{"n_layer": 16, "d_model": 512, "n_kv_head": 4, "norm": "rmsnorm", "init": "uniform", "init_std_up": 0.0298, "init_std_down": 0.00342, "optimizer": "adam_variant", "weight_decay": 0.15, "warmup_steps": 309, "decay_fraction": 0.488, "dataset": "wikipedia_en"}
MLP neurons of a small language model. Each row is named by its layer, matrix (gate and up: input weights) and neuron, and shows model dimensions 256-351. Each number is 50 + 15 x the weight over its row's rms, rounded and kept within 0 to 99. A neuron's up and down rows have the sign that makes its largest values positive.
Before each neuron's rows, "fires in" lists the words (lower case) most often at its 100 highest values on Wikipedia text that the model never trained on; "fires on" lists the tokens most often at its 100 highest values on Wikipedia text that the model never trained on.

fires in: "al", "alva", "all", "ncaa", "program", "no"
fires on: " Al", " Cal", " All", " al", " NCAA"
L3.gate243:59 36 18 42 50 22 34 30 23 50 46 73 64 44 46 31 31 33 58 53 59 49 48 22 60 46 25 38 61 26 50 63 70 24 63 47 54 56 26 39 52 79 67 31 59 63 77 21 32 42 80 33 33 23 33 52 43 39 56 47 31 28 39 59 33 38 61 40 38 40 29 67 41 37 44 55 43 60 51 73 59 35 70 57 22 47 64 49 40 81 60 46 56 51 18 76
L3.up243:75 72 72 61 37 45 22 34 24 55 30 34 46 26 36 48 64 67 57 50 26 69 48 69 52 43 61 49 57 53 19 54 75 50 59 49 48 52 69 60 64 69 44 51 38 81 51 53 29 38 41 42 64 23 72 58 24 58 61 69 51 45 47 47 34 35 37 58 37 70 59 49 74 55 38 56 47 50 33 41 50 63 66 56 53 69 59 43 39 44 30 19 47 78 29 56

fires in: "never", "t", "no", "without", "if", "not"
fires on: " never", "t", " no", " without", " if"
L4.gate600:65 51 53 54 53 34 55 46 34 62 31 23 76 34 43 64 46 56 60 50 60 52 65 66 50 77 59 55 30 36 37 65 66 54 67 63 74 37 13 44 46 53 51 20 72 64 37 49 54 42 53 44 59 49 43 66 27 44 38 79 66 52 51 23 63 32 63 58 63 71 41 46 52 45 54 36 75 25 57 29 72 60 56 46 63 53 35 67 72 62 53 53 59 56 87 60
L4.up600:26 68 70 36 60 40 79 33 66 54 37 83 30 64 24 49 64 52 51 61 65 47 23 68 57 37 73 48 59 79 33 57 34 41 45 39 61 45 35 58 51 53 51 56 56 33 47 62 45 54 45 37 70 37 38 60 61 48 56 39 31 48 61 52 41 64 46 55 47 62 43 52 20 64 23 60 52 60 63 47 81 69 65 69 46 43 28 60 50 35 62 80 56 65 38 46

fires in: "a", "1", "axle"
fires on: " A", "a", " 1", "A"
L8.gate728:51 77 29 57 59 49 42 66 42 82 28 23 26 56 38 40 29 62 26 37 64 64 57 22 82 64 53 46 47 49 36 70 53 48 51 39 66 50 28 46 71 41 57 40 53 62 41 14 32 40 58 73 53 68 26 53 54 76 50 67 37 48 23 31 72 15 26 51 45 66 45 36 55 51 35 46 39 39 68 51 59 43 13 63 37 48 63 47 47 29 36 66 36 73 54 50
L8.up728:57 29 48 40 58 43 59 50 44 49 48 44 28 83 37 52 41 71 38 46 36 59 46 53 68 40 58 44 64 27 45 52 68 42 65 51 54 81 47 60 69 43 30 37 61 45 57 58 44 33 56 69 30 57 41 51 38 86 45 77 73 77 58 42 57 65 57 38 48 53 64 56 13 39 35 12 37 44 52 37 63 71 51 57 34 44 46 23 41 32 42 46 34 92 37 68

fires in: "this", "each", "every"
fires on: " This", "ed", " this", " each", " every"
L4.gate755:63 83 57 55 29 29 55 55 70 84 41 68 62 57 66 85 50 36 68 47 47 86 57 69 53 36 30 49 61 50 69 73 58 57 33 59 37 60 55 52 41 46 50 28 52 56 19 17 48 56 53 57 52 65 72 28 60 51 55 30 42 52 58 37 67 76 54 30 53 69 27 61 53 43 34 29 62 61 51 60 56 84 32 40 44 40 29 61 52 78 63 65 34 39 63 51
L4.up755:70 47 64 59 80 52 62 40 36 62 37 40 55 55 24 48 26 34 55 42 53 29 51 77 35 46 52 74 57 61 31 96 47 68 71 59 64 64 73 51 46 53 33 66 40 50 60 74 85 40 27 47 67 69 32 31 81 61 64 70 39 28 40 51 40 47 64 50 13 44 68 30 46 43 22 62 67 46 22 25 52 56 43 54 61 74 58 28 74 51 66 82 59 53 82 54

fires in: "such", "according", "prior"
fires on: " such", " According", " according", " Prior"
L2.gate609:70 32 48 67 29 60 46 31 60 84 85 36 68 11 41 58 61 52 73 36 52 57 39 37 37 59 34 36 54 59 52 66 41 45 46 35 40 77 59 56 69 54 42 50 72 36 46 49 21 46 56 28 60 52 61 77 27 56 56 27 64 74 39 51 45 27 56 26 61 53 63 38 64 48 45 21 65 48 52 35 41 54 44 67 37 31 22 46 55 43 55 37 42 23 69 69
L2.up609:66 80 78 49 43 57 62 33 59 54 62 59 41 57 46 40 65 22 79 66 49 72 21 46 58 15 53 83 64 41 50 33 49 36 32 57 50 69 69 61 71 43 56 47 46 41 32 54 37 34 65 47 45 46 78 44 37 38 37 20 47 42 59 70 33 44 60 29 62 40 58 25 49 43 41 36 50 26 57 56 61 61 32 89 71 47 28 50 65 13 91 26 26 59 42 38

fires in: "to", "at", "went", "and", "in"
fires on: " to", " at", " went", " and", " in"
L13.gate905:43 25 47 59 68 40 61 38 59 52 40 03 69 46 57 46 47 49 35 54 43 32 54 36 43 48 50 20 56 50 55 24 65 29 18 58 28 60 39 69 68 51 44 42 35 28 53 23 63 60 46 20 59 48 56 63 46 51 51 68 29 45 58 17 51 30 67 50 52 47 53 29 74 65 48 52 29 51 60 28 53 59 48 46 45 51 57 40 57 46 66 63 69 46 98 44
L13.up905:20 80 55 44 50 77 64 56 72 64 40 36 54 48 36 36 60 81 41 57 72 49 60 46 36 46 51 72 81 58 35 41 42 46 57 30 42 77 44 33 38 45 71 45 46 52 38 40 61 79 35 59 38 58 49 55 46 28 63 45 60 54 31 66 56 50 53 59 68 46 43 34 62 55 51 28 33 38 41 44 34 50 66 36 30 52 49 38 51 29 43 50 91 49 53 50

fires in: "al", "mohammédia"
fires on: " Al", "ham", "Al", "ed", " Mo"
L6.gate186:50 51 47 55 22 42 59 53 55 33 39 80 45 54 60 53 46 20 51 55 70 56 37 60 71 55 62 65 73 43 62 47 48 42 67 51 77 85 31 58 61 65 51 54 38 73 45 47 57 20 61 38 64 48 44 64 56 48 31 25 48 41 46 37 54 11 25 03 38 79 59 35 40 45 68 60 20 72 40 37 62 42 33 65 19 51 51 56 45 50 40 32 15 43 40 70
L6.up186:47 52 49 30 35 44 62 91 46 36 52 37 69 61 43 52 42 51 40 42 58 70 63 75 29 37 69 41 52 55 54 67 21 25 70 67 52 59 43 71 42 61 50 45 57 34 64 54 73 19 57 38 68 50 50 90 33 62 31 14 37 63 66 49 33 70 35 29 54 59 72 68 62 67 48 52 57 42 42 48 37 80 36 50 49 26 39 54 41 36 35 27 67 40 49 58

fires in: "league", "army", "navy", "force", "alliance", "brigade"
fires on: " League", " Army", " Navy", " Force", " Alliance", " army"
L2.gate589:37 41 54 51 51 44 32 54 70 31 87 55 55 48 50 46 57 43 71 56 52 41 71 39 58 42 67 49 75 46 44 28 45 67 77 46 32 31 43 43 62 65 80 19 66 44 40 37 30 67 38 57 50 43 62 37 59 62 37 68 66 42 47 65 66 37 28 55 59 11 28 56 62 47 86 34 57 62 53 47 48 41 58 68 55 77 58 76 63 73 68 67 33 43 69 42
L2.up589:33 58 48 66 82 59 40 75 02 46 58 66 61 46 63 47 51 43 99 62 46 26 58 60 35 37 59 52 69 57 70 56 63 65 43 62 71 68 81 35 37 54 51 41 27 31 22 45 70 46 39 64 37 57 36 41 44 36 52 82 50 35 33 44 63 48 49 15 57 60 51 35 57 74 52 48 54 70 10 73 39 62 62 34 60 20 38 86 70 61 77 47 34 48 34 43

fires in: "jr", "d", "a", "m", "c", "f"
fires on: " Jr", "D", " A", "A", " B"
L13.gate777:49 39 54 38 74 43 32 52 25 54 60 60 37 78 73 43 44 62 29 43 76 77 29 66 57 54 40 35 59 57 58 81 62 40 53 66 99 20 25 62 39 59 70 45 52 34 15 17 62 67 76 50 55 38 36 49 30 64 49 81 25 44 75 50 64 44 66 51 64 22 18 24 53 41 32 41 38 16 75 69 75 29 45 30 36 39 46 60 60 51 51 63 38 48 46 61
L13.up777:59 43 46 60 40 38 43 64 34 66 36 54 36 61 54 44 63 62 36 63 74 49 68 61 55 40 23 63 34 50 59 57 55 53 49 36 62 54 42 38 44 50 67 52 84 47 31 51 25 43 45 36 40 69 69 39 39 43 58 87 57 77 66 56 60 36 55 87 71 69 74 48 61 34 37 57 33 27 69 49 57 59 45 41 50 57 30 61 57 45 53 44 46 48 43 43

fires in: "the", "by"
fires on: " the", "The", " The", " by"
L13.gate48:43 35 90 30 61 51 80 45 19 63 32 58 46 69 36 75 39 22 61 23 90 53 59 45 66 41 60 58 49 46 65 58 55 65 55 22 54 55 55 55 26 33 42 29 40 63 40 54 92 39 72 50 47 61 73 43 56 16 36 22 53 58 44 41 59 65 46 56 39 49 74 48 36 43 57 23 52 31 43 39 79 40 57 62 53 52 34 62 49 30 76 44 45 29 29 80
L13.up48:68 63 48 60 67 68 74 65 29 58 34 81 43 84 04 67 74 32 83 50 39 49 54 43 70 65 35 67 68 53 61 79 49 71 72 31 28 44 79 46 32 49 34 43 37 43 43 44 55 59 61 74 48 53 58 35 44 26 38 50 72 65 20 59 45 78 42 56 43 27 57 43 22 19 85 36 80 59 51 61 45 64 54 35 70 56 53 28 27 37 77 47 38 43 23 63

fires in: "each", "every", "your", "we", "our", "my"
fires on: " each", " every", " Your", " My", "We", "Y"
L2.gate561:37 66 63 69 49 56 34 48 45 40 31 41 53 30 34 72 51 59 67 58 73 61 57 67 64 22 21 73 57 48 11 54 49 56 14 48 42 56 72 54 32 53 59 44 53 48 35 34 25 60 48 34 27 63 50 66 35 41 47 59 64 63 31 65 43 75 75 47 39 60 73 47 43 59 22 44 63 63 48 44 34 46 34 70 39 62 24 47 68 45 24 54 53 70 39 61
L2.up561:67 41 43 48 33 54 41 27 57 67 41 60 37 46 46 50 52 34 51 64 53 61 40 69 56 66 50 56 60 48 61 73 26 40 42 60 66 49 60 48 51 32 58 67 67 73 38 60 56 48 45 54 38 56 67 15 78 41 37 58 30 51 21 47 43 26 48 40 72 60 55 32 52 37 76 46 58 52 60 46 63 50 65 39 53 55 40 34 43 99 41 74 63 56 52 59

fires in: "great", "more", "short", "less", "big", "extra"
fires on: " Great", " Short", " More", " Big", " Modern", " less"
L2.gate557:48 68 70 35 24 73 72 43 36 41 39 43 52 49 62 56 55 63 71 62 32 63 26 62 51 58 52 54 37 61 88 44 26 45 27 80 61 32 48 71 71 75 65 48 64 50 63 45 27 64 65 65 48 46 58 43 84 68 46 60 93 49 51 28 48 41 85 46 66 32 62 64 56 76 67 28 39 63 63 37 50 54 53 50 52 64 50 74 40 48 43 25 57 43 52 33
L2.up557:32 53 45 58 25 64 66 50 34 37 28 58 73 58 69 65 73 23 67 48 64 55 40 23 22 60 78 31 62 68 48 42 37 59 43 62 52 44 37 40 54 64 61 52 57 54 59 35 36 33 76 55 50 52 70 46 49 33 59 45 80 53 25 41 30 72 62 75 46 51 42 55 79 68 74 20 77 48 51 40 38 70 36 23 44 69 71 39 67 37 31 33 39 44 71 48

fires in: "a", "each", "any", "none", "every", "or"
fires on: " any", "a", " none", " each", "or", " every"
L4.gate1161:65 47 70 53 64 45 79 60 30 66 22 50 24 43 45 71 46 42 59 52 40 59 52 32 51 31 44 66 53 32 42 57 83 34 53 71 52 68 66 36 66 50 52 42 64 73 34 34 61 48 43 55 77 39 23 06 64 61 23 55 26 52 30 58 38 55 44 39 41 47 40 50 64 62 36 17 69 57 55 35 45 70 38 64 66 81 42 52 79 81 52 55 38 79 60 81
L4.up1161:47 37 62 55 81 50 36 31 37 47 50 60 38 82 38 52 46 51 65 53 52 45 32 83 48 46 34 70 26 54 55 95 68 51 72 39 45 23 35 52 54 51 69 38 61 47 35 44 13 35 79 73 30 68 49 53 44 48 40 69 40 46 46 34 35 54 55 24 39 53 41 59 56 42 48 47 56 34 57 23 43 75 42 71 56 61 39 53 57 77 51 56 48 64 49 66

fires in: "be", "that", "to", "which", "it", "not"
fires on: " be", " that", " to", " which", " It", " it"
L13.gate771:55 57 80 41 59 23 66 33 56 18 46 24 25 48 65 62 73 35 52 53 46 47 50 67 31 64 58 73 56 44 29 49 67 47 33 69 31 66 29 32 61 42 54 50 87 72 58 51 57 57 51 65 59 80 73 50 63 72 58 44 59 39 65 43 46 44 47 20 63 45 54 42 29 70 46 53 44 44 59 51 27 49 42 84 56 72 43 34 40 20 35 53 51 58 20 54
L13.up771:69 44 33 11 45 38 77 35 59 37 68 59 42 58 34 52 59 46 22 45 20 46 55 42 62 65 72 75 35 26 40 46 63 50 58 54 31 40 62 60 32 46 82 40 43 61 61 41 46 36 60 70 61 58 61 56 63 35 49 32 66 45 56 70 48 51 51 55 28 43 48 65 49 68 56 62 35 76 55 45 32 48 43 70 53 80 20 37 40 27 61 26 46 54 52 41

fires in: "name", "term", "nationality", "date", "released", "title"
fires on: " name", " term", " nationality", " date", " Released", " title"
L3.gate259:69 61 59 27 52 45 65 46 31 50 69 50 50 45 57 41 47 23 46 59 59 66 57 61 64 35 24 53 69 38 63 56 59 50 38 74 25 73 71 51 23 73 45 29 72 87 28 40 69 46 54 43 57 40 52 23 54 53 39 68 37 39 77 69 52 67 60 37 59 62 50 64 56 50 36 58 56 62 21 60 52 55 44 45 31 55 47 66 54 51 38 34 18 49 53 56
L3.up259:65 67 13 46 29 32 62 34 17 48 74 74 63 63 16 59 36 53 48 30 62 60 60 62 74 39 69 36 41 40 50 53 39 56 74 79 46 70 36 70 48 74 49 42 61 29 61 25 56 51 56 49 59 46 78 50 47 61 60 31 41 64 48 20 28 50 83 33 39 63 42 41 66 61 62 54 64 76 72 17 38 44 51 58 56 69 38 73 48 31 36 55 30 59 59 56

fires in: "all", "everybody"
fires on: " all", " All", "All", "Everybody"
L2.gate1211:46 43 48 64 42 51 30 34 35 58 43 52 61 71 32 45 39 47 85 66 41 67 54 65 69 57 48 50 58 73 44 48 76 41 54 74 57 26 67 52 72 38 67 49 54 47 46 42 54 69 17 67 56 50 36 43 76 52 46 56 60 75 45 39 61 50 36 53 62 46 56 35 64 39 73 59 39 71 33 49 63 56 43 61 48 46 52 66 43 88 77 14 60 38 55 47
L2.up1211:78 30 20 61 49 36 35 50 62 64 28 74 62 63 55 60 45 42 63 63 63 38 47 50 39 54 31 59 24 50 49 48 48 61 49 40 68 20 83 75 59 66 55 55 60 65 53 58 49 51 44 57 49 46 51 57 39 47 80 34 26 40 54 24 60 68 61 29 26 49 42 51 25 50 61 46 28 83 69 25 52 63 63 62 79 46 32 25 44 75 54 41 52 40 51 53

fires in: "more", "less", "too", "very"
fires on: " more", " less", " too", " So", " very"
L2.gate884:39 67 69 38 41 65 24 44 27 56 60 59 45 62 63 62 50 47 63 59 27 69 39 75 38 30 63 51 92 55 45 57 58 31 13 81 71 42 36 49 38 18 55 43 61 49 36 47 55 34 45 59 39 80 65 39 31 46 55 62 64 43 36 52 59 46 50 78 47 38 27 42 33 88 62 12 63 57 57 50 55 36 68 53 65 61 43 53 40 57 32 29 38 34 48 45
L2.up884:52 48 41 73 62 59 19 47 23 55 41 17 36 62 50 53 71 25 80 50 40 35 81 43 19 55 29 71 59 39 54 34 52 57 59 53 50 24 44 38 57 37 52 48 63 37 73 30 56 46 68 59 24 65 69 58 48 58 22 55 43 50 70 38 16 58 62 78 56 39 39 61 38 43 67 46 65 57 26 54 38 55 55 49 52 61 66 35 47 53 43 23 36 36 75 59

fires in: "each", "an", "a", "every", "one", "grandjean"
fires on: " each", "a", " An", "an", "An", " per"
L3.gate399:51 56 53 51 76 55 49 44 45 34 19 27 23 55 46 68 39 58 51 50 52 50 52 45 41 44 37 51 51 43 49 59 85 31 54 34 83 37 50 43 01 49 35 37 33 66 30 32 42 61 60 39 17 60 58 28 90 55 60 76 45 68 09 53 31 36 65 44 50 56 41 41 45 76 41 33 57 49 53 49 51 51 31 70 26 69 21 56 57 64 54 38 45 78 34 56
L3.up399:64 39 64 52 80 46 59 54 81 47 71 50 08 94 21 38 60 44 59 61 49 31 34 71 38 18 28 54 55 30 40 77 67 28 56 98 52 53 38 79 55 34 64 23 50 35 24 46 29 29 44 82 67 50 58 49 41 75 66 20 56 18 62 54 30 76 45 34 40 54 51 59 66 37 38 61 61 42 27 45 59 56 66 52 44 77 37 65 64 41 60 99 40 57 44 59

fires in: "a", "he", "the", "his"
fires on: " a", " he", " the", " an", " his"
L13.gate274:30 38 51 54 44 63 55 36 74 58 04 36 47 55 55 63 45 25 64 39 55 76 57 53 49 51 47 28 56 21 55 78 58 26 50 28 40 35 10 58 39 53 53 21 60 30 42 48 71 40 68 33 55 64 43 67 45 30 58 40 63 46 51 63 28 45 32 55 40 45 56 46 24 52 42 26 61 47 56 65 74 66 58 76 47 41 56 22 55 68 41 29 58 42 61 54
L13.up274:32 60 45 63 42 68 62 46 34 73 52 64 60 66 31 51 77 57 54 56 72 34 58 51 61 89 58 62 39 58 48 59 38 63 40 41 59 77 46 42 43 50 71 61 45 48 25 24 55 44 62 52 68 63 57 69 66 40 24 59 74 56 73 45 36 33 48 75 41 25 64 43 71 56 29 59 59 59 53 29 43 55 20 32 50 37 48 64 60 70 47 54 44 77 17 71

fires in: "to", "career", "sources"
fires on: " to", "Career"
L2.gate1010:42 73 68 75 36 30 53 46 39 28 61 56 55 42 47 66 45 42 63 56 41 53 46 53 85 32 47 80 81 56 80 49 51 52 54 71 54 65 56 49 32 50 74 61 63 83 53 71 40 57 63 68 42 56 76 16 41 55 56 25 48 53 50 25 66 46 63 31 64 33 43 49 50 59 47 51 52 47 42 55 44 46 44 48 36 52 29 64 64 17 56 42 36 42 57 48
L2.up1010:42 43 44 71 59 64 51 50 13 43 80 23 72 63 27 29 47 57 43 61 33 51 55 48 23 54 46 63 36 61 62 27 69 29 50 49 24 35 46 67 41 68 49 62 32 46 34 64 59 43 72 30 58 35 49 54 46 64 37 45 48 61 48 48 78 65 45 39 64 74 25 57 54 85 40 47 63 56 61 55 41 56 38 34 52 60 34 64 32 36 39 42 49 57 71 62

fires in: "al", "el"
fires on: " al", " El", " Al", "Al", " el", "El"
L4.gate1119:49 48 64 35 34 36 57 40 75 65 42 24 43 37 67 40 70 41 57 42 69 69 52 29 37 44 28 64 52 51 61 66 50 29 60 53 64 46 30 34 38 54 66 25 48 85 66 33 47 56 54 38 77 39 39 27 72 52 55 34 77 44 51 34 51 32 55 19 71 44 28 48 49 45 64 54 41 77 32 52 86 46 61 44 34 40 27 54 50 62 40 59 02 43 40 63
L4.up1119:42 45 36 38 46 69 57 56 54 64 67 57 52 41 40 42 54 56 41 70 36 56 57 51 17 26 58 50 38 66 24 55 50 52 66 48 49 37 56 26 51 59 62 39 54 39 28 83 45 35 67 48 57 28 30 38 36 65 56 53 57 27 70 43 57 36 37 60 56 43 56 68 37 58 56 50 23 48 29 29 39 48 66 67 60 72 47 73 34 31 45 25 51 57 65 65

fires in: "of", "to", "distant", "living"
fires on: " of", " to", "tant", " Living", "ing"
L4.gate1020:50 60 48 46 23 51 34 37 59 34 44 62 58 61 39 58 19 43 45 54 33 76 42 52 54 60 30 60 77 39 57 44 70 28 47 48 51 56 39 46 81 60 50 31 44 66 76 31 41 44 32 40 76 44 59 51 66 64 68 57 37 45 60 46 43 38 68 37 79 74 44 61 46 77 70 44 48 30 49 21 42 41 27 60 42 63 50 39 38 62 40 52 57 20 43 49
L4.up1020:69 40 68 46 79 58 41 65 49 26 68 29 45 74 55 47 60 23 66 64 02 90 80 53 44 57 53 45 39 55 47 51 68 39 42 54 50 34 50 49 56 54 65 42 66 63 63 48 44 47 63 34 63 47 63 47 52 67 56 56 42 56 61 58 28 31 60 40 64 49 61 54 83 70 86 69 62 71 62 49 63 37 38 65 68 77 60 59 57 31 37 26 53 28 27 62

fires in: "field", "general", "market", "campaign"
fires on: " field", " Field", " general", " market", " campaign"
L4.gate901:53 58 70 61 50 51 43 65 38 53 81 33 56 53 60 58 68 37 30 74 50 63 61 57 43 52 40 67 32 52 30 40 60 85 52 45 44 50 29 25 60 72 51 36 82 77 46 49 28 32 79 71 64 48 32 44 55 60 33 51 25 57 31 62 31 67 67 27 49 32 38 36 53 42 57 50 53 65 72 61 48 74 35 51 69 35 61 40 50 67 49 54 36 32 50 59
L4.up901:88 50 41 61 13 53 77 39 46 73 37 56 52 33 18 81 39 42 54 53 43 42 33 49 49 53 48 49 35 34 51 37 46 55 55 26 50 29 57 45 49 24 63 49 41 48 35 51 77 45 52 45 56 39 80 69 47 50 48 75 32 68 35 57 58 57 52 67 32 46 45 25 48 44 59 58 65 33 15 74 37 58 54 50 52 53 67 56 44 69 29 43 49 37 81 45

fires in: "such", "so", "too", "thus"
fires on: " such", " so", " So", " too", " thus"
L3.gate835:56 47 69 49 71 59 45 26 50 72 77 36 59 47 35 32 70 72 34 48 62 62 39 54 43 64 13 70 48 41 51 55 54 50 42 81 54 60 62 55 58 55 63 37 62 45 60 57 61 42 73 63 41 76 38 42 45 64 52 45 54 33 53 26 48 58 50 60 36 32 15 50 51 46 82 34 31 71 33 20 43 34 28 42 35 39 38 61 42 65 69 61 46 61 58 32
L3.up835:84 42 63 47 61 57 32 62 33 50 49 15 49 69 13 44 54 54 85 72 30 27 54 53 57 53 40 31 71 46 56 34 51 49 39 68 63 48 34 39 80 28 68 57 73 63 43 50 60 63 52 65 35 44 49 40 29 62 37 63 44 67 51 60 39 45 60 43 39 35 20 44 52 62 31 29 54 31 54 44 66 52 29 65 52 60 78 45 61 64 68 68 38 56 42 46

fires in: "military", "navy", "army", "force", "press"
fires on: " military", " Military", " Navy", " Army", " gun"
L6.gate664:59 47 70 33 59 42 52 44 75 36 44 28 44 46 43 52 35 46 60 54 77 45 75 45 39 50 77 62 36 61 51 58 51 66 54 38 44 29 63 47 48 27 57 29 38 68 51 49 46 37 57 48 37 37 18 30 42 48 43 60 44 41 36 56 49 56 47 60 64 27 47 68 58 51 64 45 73 27 59 64 47 51 51 50 41 71 30 37 47 55 51 72 41 25 82 69
L6.up664:50 49 71 75 64 38 51 49 72 38 68 28 25 59 67 55 77 58 61 39 71 38 69 45 15 60 64 54 57 74 55 71 50 70 54 80 51 38 78 45 33 51 48 47 62 42 34 49 43 56 58 34 41 27 50 56 37 39 49 51 64 43 49 54 44 35 53 68 54 67 68 40 57 55 48 39 73 04 31 46 44 66 32 67 33 42 33 47 76 45 19 52 56 39 54 55

fires in: "all", "of", "these"
fires on: " of", " All", " all", " these", " These", "All"
L2.gate74:74 55 55 44 25 42 62 14 64 68 21 66 71 49 57 73 35 67 56 37 47 76 68 62 56 67 38 55 41 49 52 26 44 31 56 68 67 56 51 72 40 30 57 43 56 73 40 65 41 39 36 53 47 54 30 35 39 35 43 49 36 38 64 61 54 46 73 50 88 30 65 43 49 63 55 04 33 48 60 48 70 55 40 78 52 54 53 63 43 79 51 38 49 46 42 71
L2.up74:35 54 51 45 24 27 67 26 66 38 30 30 46 79 84 49 46 42 54 43 59 69 56 49 48 85 34 55 60 45 42 17 45 54 57 54 50 44 56 60 58 34 55 60 84 65 71 46 61 42 54 34 48 40 77 82 45 54 70 30 61 46 56 51 37 70 52 27 51 36 62 81 65 45 45 27 50 57 58 51 52 85 40 76 33 27 43 42 30 70 58 69 55 34 48 63

fires in: "in", "at"
fires on: " in", " In", " at"
L13.gate93:46 50 29 48 50 35 84 62 17 59 24 69 65 30 33 73 36 72 40 36 33 36 44 22 66 69 35 43 59 71 67 43 50 14 43 48 49 53 38 70 44 31 52 40 26 53 51 42 46 60 47 35 59 49 45 41 61 39 53 60 70 24 54 37 60 45 56 32 26 49 53 55 39 66 56 74 38 41 27 25 79 59 55 59 63 71 29 35 63 23 63 56 47 41 30 50
L13.up93:61 64 69 19 37 77 73 66 60 76 54 54 63 51 24 64 60 41 61 55 42 47 47 48 99 50 41 48 55 51 50 17 46 46 38 32 61 39 56 59 38 48 61 28 34 43 39 46 28 41 34 49 36 31 27 26 74 45 35 48 51 64 20 41 52 63 52 40 45 70 40 47 25 30 61 65 43 50 25 66 62 41 65 55 57 57 33 31 48 18 29 46 36 50 31 46

fires in: "0", "1", "2", "3", "4", "5"
fires on: " 0", " 1", " 2", " 3", " 4", " 5"
L6.gate1033:52 11 52 53 66 47 65 56 33 56 73 26 25 52 52 38 60 19 58 50 69 42 40 66 63 49 35 42 25 51 90 70 68 53 36 47 56 52 50 60 45 53 41 33 58 57 52 57 46 43 20 49 67 38 55 70 49 49 62 43 66 48 81 89 61 57 58 42 56 22 56 37 38 71 47 60 30 46 65 56 41 52 42 53 59 50 37 44 65 38 29 28 40 46 65 72
L6.up1033:27 58 78 32 27 18 48 56 41 39 35 47 53 63 43 21 28 60 58 39 39 46 60 67 25 44 45 66 53 47 29 70 41 27 16 62 47 54 63 22 08 73 39 36 42 82 40 45 44 76 57 53 53 74 48 40 46 48 55 35 37 64 22 61 48 71 39 71 64 78 23 63 38 45 53 63 42 43 68 59 64 64 57 50 34 39 45 30 56 50 76 37 36 42 54 52

fires in: "1", "5", "2", "3", "4"
fires on: " 1", " 5", " 2", " 3", " 4"
L6.gate658:52 28 58 42 64 37 54 39 41 55 19 56 19 72 41 46 13 39 72 50 57 55 88 57 43 20 47 53 40 48 46 53 80 57 45 53 67 71 18 61 47 58 61 44 33 59 49 43 35 44 37 37 62 40 77 24 34 46 26 62 57 58 46 63 59 32 50 46 81 58 11 40 42 88 75 45 47 19 76 94 49 52 42 67 58 63 57 52 67 62 53 53 32 50 43 72
L6.up658:47 39 39 48 60 37 60 51 70 27 26 42 37 79 51 48 37 49 58 62 67 42 61 71 45 24 67 81 46 41 46 60 59 66 57 43 36 59 13 50 61 63 34 36 63 76 42 70 49 41 71 56 61 50 59 29 34 62 40 54 76 45 34 61 70 53 51 35 72 53 25 54 47 46 41 54 68 26 62 72 59 61 59 58 66 64 54 69 49 56 75 58 43 68 48 55